Weights of a small transformer language model.
Architecture: rotary positions, no biases in attention or MLP, normalized queries and keys.
MLP neurons of a small language model. Each row is named by its layer, matrix (gate and up: input weights; down: output weights) and neuron, and shows model dimensions 480-607. Each number is 50 + 10 x the weight over its row's rms, rounded and kept within 0 to 99. A neuron's up and down rows have the sign that makes its largest values positive.
After each neuron's rows, "fires before" lists the tokens most often just after its 100 highest values on Wikipedia text that the model never trained on.

L6.gate789:58 47 53 44 59 45 44 51 41 46 60 44 58 35 53 40 53 45 47 41 50 58 53 54 46 57 57 55 56 56 50 66 40 38 47 44 47 56 52 44 67 38 52 29 47 44 58 49 26 45 57 46 57 28 44 46 46 57 43 53 44 61 52 53 44 45 44 47 44 64 61 49 62 24 48 48 60 61 51 29 45 52 56 43 45 46 50 65 48 47 56 43 46 59 43 46 45 48 58 55 73 40 48 53 37 35 38 55 55 53 54 47 56 63 41 47 35 43 48 46 52 40 52 45 52 54 48 45
L6.up789:37 57 55 56 39 60 49 63 50 50 37 39 35 37 48 40 49 52 61 54 61 55 60 53 47 62 71 48 46 59 50 50 44 36 44 57 57 50 32 69 52 54 50 48 66 52 39 58 60 52 65 52 64 43 65 54 36 63 63 33 58 59 54 47 46 36 55 55 55 13 49 43 65 72 41 48 60 32 62 27 47 60 47 40 46 46 56 53 43 54 46 41 44 46 54 43 62 62 52 36 57 63 36 54 63 54 34 53 51 38 50 57 65 55 35 50 41 45 38 40 47 67 41 57 37 53 34 56
L6.down789:43 56 59 46 46 68 40 60 54 49 53 53 42 38 31 48 46 74 49 42 56 43 63 40 43 47 45 62 38 49 59 55 61 58 41 56 56 42 32 51 48 61 43 33 50 65 45 60 45 27 58 44 55 63 53 37 40 50 44 52 54 51 44 54 61 42 69 49 40 51 28 34 56 43 51 49 65 48 63 57 38 36 61 40 27 56 51 61 48 44 52 61 54 54 57 35 56 50 59 47 57 53 47 43 62 63 33 61 58 44 70 29 49 61 45 41 54 62 44 42 53 62 66 37 42 49 59 53
fires before: "19", "20"

L6.gate183:81 66 35 50 30 52 48 43 49 60 50 54 53 40 46 34 40 60 37 27 44 43 47 34 56 41 45 53 26 66 53 61 61 40 52 48 68 49 59 61 58 58 33 51 42 54 49 55 40 53 55 46 51 67 58 45 53 50 47 45 59 48 52 37 49 37 59 28 48 76 44 53 53 37 37 57 40 40 43 57 44 38 37 53 52 51 51 68 61 57 45 61 45 56 73 54 70 57 63 54 50 55 65 53 53 47 47 62 54 72 59 26 45 68 53 54 64 61 48 29 53 60 44 46 76 34 40 55
L6.up183:50 51 43 59 40 68 71 49 71 49 41 47 43 71 33 50 48 72 58 39 41 66 47 31 21 38 42 72 52 56 33 46 32 41 53 60 43 56 61 58 47 48 41 65 68 59 45 52 44 63 59 70 45 41 48 44 58 64 42 47 51 40 37 45 58 46 54 49 50 35 55 54 60 42 47 40 45 43 32 46 47 50 47 66 62 37 47 37 52 46 43 64 43 55 43 64 40 56 45 49 41 62 52 40 48 50 45 45 34 47 37 55 49 52 42 55 69 60 64 47 33 45 34 43 50 46 40 47
L6.down183:39 60 52 41 47 71 52 50 58 52 38 58 49 49 59 63 49 37 58 45 48 61 53 53 51 48 60 63 66 48 56 50 51 50 53 56 44 55 50 62 50 57 59 32 57 39 45 54 51 53 32 49 20 61 39 52 60 50 42 44 56 60 47 57 62 39 57 37 51 62 61 46 45 51 40 44 46 64 49 40 49 34 58 54 69 72 66 58 49 56 52 56 28 45 47 54 54 41 54 51 39 36 51 47 61 38 25 56 57 50 35 31 60 47 78 48 56 55 32 54 41 46 64 56 51 69 61 67
fires before: ",", ".", ".\n\n", " and"

L6.gate1429:52 56 43 71 55 62 22 66 57 61 50 38 67 33 50 48 57 60 55 55 55 44 57 55 59 52 67 49 55 34 51 43 50 51 44 64 60 63 29 49 61 54 49 71 52 49 68 57 39 52 56 47 57 37 50 52 52 48 52 48 68 40 55 35 30 46 49 58 60 63 66 41 60 45 47 56 53 43 59 63 43 36 57 60 42 51 51 60 58 42 49 47 55 50 41 43 30 53 36 49 41 56 58 32 37 58 40 65 27 45 51 36 54 56 44 53 45 44 45 40 34 48 39 69 45 49 62 51
L6.up1429:56 48 34 59 42 42 58 49 50 52 51 36 60 42 59 30 56 65 50 47 64 44 20 49 41 49 47 53 56 50 49 47 53 60 54 45 31 44 47 50 45 56 44 52 56 22 62 57 53 27 62 60 61 58 36 30 55 43 43 61 46 49 59 38 53 63 37 48 55 40 61 50 67 55 71 53 52 54 59 49 54 56 49 59 35 47 52 58 60 51 59 49 51 35 49 38 38 54 41 45 38 47 44 52 47 67 40 55 59 57 61 48 39 39 32 61 63 50 49 49 34 67 65 37 40 50 48 59
L6.down1429:39 59 48 61 52 53 50 64 56 58 51 42 63 47 54 48 56 36 49 39 51 47 49 52 54 49 46 33 47 54 39 55 55 60 64 52 48 66 54 22 63 77 43 54 45 43 56 55 32 57 45 53 44 45 47 61 30 50 70 72 42 36 52 59 40 42 66 59 37 60 37 43 45 52 49 47 55 37 59 46 40 29 60 38 52 52 58 57 41 53 62 53 47 42 39 56 37 43 61 49 43 52 47 43 36 59 67 47 44 35 46 32 49 36 52 50 41 39 30 37 63 59 62 42 44 53 52 50
fires before: "|", "ric", "n", "esc", "ir"

L6.gate875:58 57 66 55 53 41 53 70 42 63 53 47 42 55 45 50 48 47 26 46 44 34 45 44 28 45 46 66 61 30 38 62 39 47 48 60 67 53 59 62 63 57 46 42 61 52 31 65 41 59 47 43 37 52 56 38 56 48 54 49 50 50 52 65 49 53 53 34 39 62 64 53 43 35 53 49 40 38 56 45 50 47 35 39 63 43 44 53 52 60 49 70 68 50 60 43 44 58 48 60 60 55 65 47 57 49 56 48 41 43 44 71 35 55 64 28 37 58 49 32 54 33 46 28 41 44 53 55
L6.up875:53 50 48 59 56 35 59 51 43 45 65 51 38 69 40 52 44 63 48 35 36 51 49 49 61 51 30 47 54 35 53 61 61 51 51 43 51 53 36 64 48 79 63 58 64 53 38 49 42 67 54 52 63 38 62 59 60 55 46 49 47 52 63 35 46 53 43 46 40 35 48 48 34 81 54 60 65 44 48 60 56 51 59 62 54 64 50 45 58 76 54 64 58 63 41 68 45 41 62 44 53 52 62 57 57 67 54 37 59 57 52 33 57 45 28 53 39 44 37 61 63 45 55 28 50 56 46 43
L6.down875:46 39 43 37 35 50 58 56 44 39 50 46 60 53 44 38 39 50 59 57 56 42 52 52 41 53 48 49 42 63 36 54 40 70 54 50 63 45 38 50 59 51 52 42 47 77 48 50 61 65 75 52 29 54 54 59 48 28 66 42 60 54 67 57 49 42 42 47 37 51 51 48 49 55 57 53 45 81 66 45 53 49 43 47 52 39 50 66 56 19 34 57 72 55 53 47 45 60 55 40 47 36 55 49 52 54 59 35 49 49 52 48 53 56 47 59 54 49 43 34 36 41 34 45 64 53 52 54
fires before: ","

L3.gate622:52 52 68 56 59 56 53 39 68 49 46 28 46 45 47 62 46 41 49 58 47 47 57 48 69 61 51 41 50 59 46 64 28 46 51 25 55 55 56 48 51 59 44 55 27 30 48 30 65 71 51 38 51 47 55 54 53 39 54 64 56 49 51 45 57 45 53 53 48 49 49 57 66 60 59 68 51 50 50 40 50 32 37 53 66 50 35 49 58 41 45 50 61 49 51 45 39 54 59 59 39 46 58 39 16 52 43 45 56 60 64 72 48 52 59 37 63 60 37 34 59 49 43 46 62 47 49 40
L3.up622:50 42 58 38 45 53 60 45 48 37 33 28 48 43 51 64 42 55 40 46 51 50 37 64 46 36 66 57 57 54 61 56 51 48 37 54 36 65 59 43 44 43 40 49 49 45 65 65 51 54 42 61 48 60 45 42 40 37 36 43 66 54 46 61 55 52 53 67 59 43 51 46 39 48 59 50 33 54 37 45 47 56 47 34 57 40 51 47 48 53 39 40 58 56 48 49 56 55 64 65 75 30 58 52 41 51 29 47 50 65 49 27 63 53 56 62 48 44 45 50 48 62 32 54 54 54 60 55
L3.down622:50 40 31 51 59 45 51 64 62 28 52 40 27 42 52 33 26 44 48 45 44 57 52 46 44 38 53 45 45 65 46 52 31 35 56 40 51 35 42 46 40 57 56 47 29 38 59 41 53 41 56 64 64 39 51 43 66 58 44 68 55 55 37 44 43 49 56 48 51 71 42 57 33 45 50 54 37 61 44 43 44 49 47 53 40 49 51 55 44 70 43 39 44 44 51 52 43 45 53 45 35 58 50 54 38 45 58 71 42 51 45 58 52 26 59 51 49 51 50 41 61 36 53 57 39 43 54 33
fires before: "\"", " Adventure", "-", " |", "ha"

L3.gate986:47 52 33 49 47 35 45 40 40 50 67 59 42 68 47 61 47 53 54 38 50 59 53 49 53 74 46 57 69 64 36 66 43 52 56 54 55 42 55 54 44 65 52 46 49 57 61 44 48 47 51 46 46 54 57 27 75 55 48 34 59 47 52 47 57 40 62 57 58 69 44 44 54 52 46 41 55 52 58 50 35 24 55 60 43 44 76 45 50 50 67 39 46 49 54 40 52 57 51 51 52 65 45 45 37 56 61 31 50 37 42 33 35 46 59 43 58 48 40 46 71 54 53 37 48 54 41 46
L3.up986:50 51 60 40 36 41 48 42 60 59 50 63 41 45 41 45 71 60 59 48 55 36 66 53 58 61 49 54 55 52 42 47 52 50 63 61 46 56 61 45 54 53 46 27 62 49 35 45 46 49 59 36 55 60 53 43 40 43 52 58 30 42 39 57 66 30 36 58 65 39 54 56 33 50 43 45 58 59 43 40 34 55 41 43 54 63 42 50 39 62 58 54 52 35 46 51 44 51 49 47 54 47 43 45 57 41 59 49 61 45 39 52 59 42 34 49 56 37 45 62 73 54 33 69 40 53 59 44
L3.down986:49 53 55 38 40 50 44 42 52 42 49 36 25 50 36 26 52 43 56 57 58 60 71 40 65 29 48 56 54 52 46 62 42 39 44 44 58 71 47 48 40 33 62 62 52 46 47 50 54 49 52 43 55 54 49 50 27 50 72 41 41 46 50 38 49 54 42 55 62 56 50 58 35 61 55 46 44 49 62 68 49 61 31 42 52 60 42 47 43 56 51 58 70 64 61 38 46 55 45 57 71 54 37 44 48 46 55 60 53 57 61 58 62 34 55 55 41 43 77 47 44 55 41 49 58 58 67 47
fires before: "-", "3", "2", "5", "4", "6"

L3.gate734:48 52 27 40 36 33 57 60 62 53 48 46 48 58 49 48 50 55 44 39 61 43 69 55 52 61 51 54 46 43 43 51 45 53 55 46 55 60 31 52 35 57 51 35 51 55 44 56 47 33 45 46 44 36 45 36 40 50 66 36 53 52 40 54 39 40 43 58 62 34 46 43 57 58 52 50 65 48 55 57 55 37 38 43 59 45 59 40 48 38 54 31 54 53 39 51 47 37 49 34 51 53 22 60 46 42 57 45 65 43 64 43 42 58 57 70 54 49 37 46 45 57 70 55 66 60 58 44
L3.up734:40 63 44 59 52 47 43 49 61 37 46 54 58 54 50 52 54 39 34 25 48 41 55 45 44 58 38 58 54 51 49 54 60 52 28 55 48 46 29 53 41 61 49 53 37 49 60 44 47 41 59 35 64 26 52 45 59 47 52 53 47 53 44 52 47 49 53 50 52 53 47 48 52 52 62 54 20 53 56 51 49 32 51 41 52 51 50 48 51 36 70 43 56 49 47 55 54 32 40 32 53 57 36 58 53 47 52 35 59 50 57 61 52 54 32 28 45 36 51 44 58 53 41 59 63 56 54 29
L3.down734:56 43 62 56 43 71 35 47 44 49 54 57 44 64 55 46 49 48 48 57 47 53 44 46 49 57 51 53 52 50 54 58 73 68 62 55 35 36 53 54 73 66 41 48 59 41 52 54 60 50 56 64 41 67 39 48 54 58 38 65 48 68 45 56 53 29 34 45 53 41 40 42 57 43 58 60 47 51 33 47 60 39 53 62 28 74 54 41 41 57 44 43 49 58 49 49 45 65 57 46 59 44 61 56 51 55 61 65 65 21 37 59 68 54 73 64 36 55 70 46 46 27 42 43 46 44 45 41
fires before: "\"", " Model", "ing"

L6.gate149:50 42 40 56 66 70 56 36 39 41 57 50 41 54 45 45 70 54 53 44 48 52 61 43 46 71 65 59 68 29 42 69 59 43 57 48 52 44 60 77 49 66 50 50 47 65 54 44 59 52 56 46 44 56 42 49 63 59 38 26 51 44 48 52 49 27 40 62 47 58 43 57 53 60 66 53 61 53 49 67 52 45 38 42 44 38 50 48 63 48 62 65 36 45 59 48 66 45 53 39 63 49 60 45 55 66 40 59 57 63 45 49 39 55 43 51 37 51 40 34 49 51 53 50 58 58 35 24
L6.up149:30 55 26 49 53 45 55 47 32 48 43 65 44 38 25 59 59 49 60 72 60 53 45 57 44 63 57 51 70 35 44 63 51 50 51 62 55 42 43 56 70 62 45 43 64 31 56 52 51 66 37 49 55 52 47 36 56 33 41 42 47 45 53 37 37 32 64 63 51 40 42 50 61 51 40 39 50 34 54 59 50 32 58 50 55 49 46 56 52 39 47 62 52 43 60 56 67 61 34 60 51 57 47 60 40 41 37 60 59 29 60 62 56 56 43 40 60 41 40 38 43 45 44 39 55 58 48 63
L6.down149:26 52 56 65 51 41 49 46 62 38 59 62 34 44 64 43 51 55 56 54 42 60 59 45 57 72 47 62 53 45 60 57 39 52 58 48 60 47 62 60 57 58 57 57 46 68 42 45 51 44 49 48 18 58 63 34 54 55 31 55 48 55 75 41 68 59 43 54 51 57 58 31 30 56 49 44 57 34 40 58 57 42 40 33 37 50 36 53 47 58 33 35 53 50 43 46 65 53 50 34 49 42 50 48 64 54 49 38 54 48 65 56 55 44 38 54 55 31 51 40 59 61 50 61 63 35 34 44
fires before: "18", "19", " Mets", " Ku", "un"

L6.gate958:53 56 70 49 33 36 64 60 43 46 43 54 45 35 43 48 51 50 65 44 61 52 38 42 53 33 36 50 48 53 40 49 45 67 64 42 45 50 73 51 50 41 45 56 49 51 38 40 58 48 51 30 50 39 58 53 45 31 39 64 61 63 55 44 65 51 42 43 58 50 26 60 44 57 29 55 52 56 28 52 57 63 31 48 57 57 34 47 58 79 32 43 52 42 43 39 61 50 45 53 52 71 47 48 53 47 62 56 56 34 70 52 47 50 51 29 40 55 57 40 58 36 42 49 40 60 60 48
L6.up958:58 58 35 43 40 55 34 46 43 41 47 63 53 46 49 52 54 46 54 55 49 47 44 58 52 49 52 57 65 42 53 38 37 64 47 79 46 48 63 47 50 30 34 55 43 41 44 53 65 40 51 53 38 41 32 50 36 40 53 55 53 49 51 50 58 54 52 71 56 39 51 52 57 60 62 38 64 47 32 51 48 40 55 57 44 37 44 58 49 37 35 61 60 54 68 38 52 59 52 61 68 42 48 70 41 46 43 48 53 59 52 47 34 50 43 31 35 45 48 64 43 54 54 54 45 50 43 48
L6.down958:52 39 68 37 42 44 38 30 46 44 53 56 44 53 57 46 57 40 51 48 53 49 41 49 47 55 46 53 41 27 50 52 40 54 49 57 66 52 51 56 44 43 30 61 59 28 42 45 46 58 54 34 66 73 57 59 56 35 44 38 71 53 48 55 38 40 49 63 42 38 55 52 59 60 59 46 66 45 39 51 38 40 49 48 50 42 37 63 49 49 56 48 51 46 51 42 52 57 60 49 25 37 67 57 40 47 32 49 43 57 44 55 58 55 37 41 47 53 60 56 51 41 45 54 56 71 29 63
fires before: "-"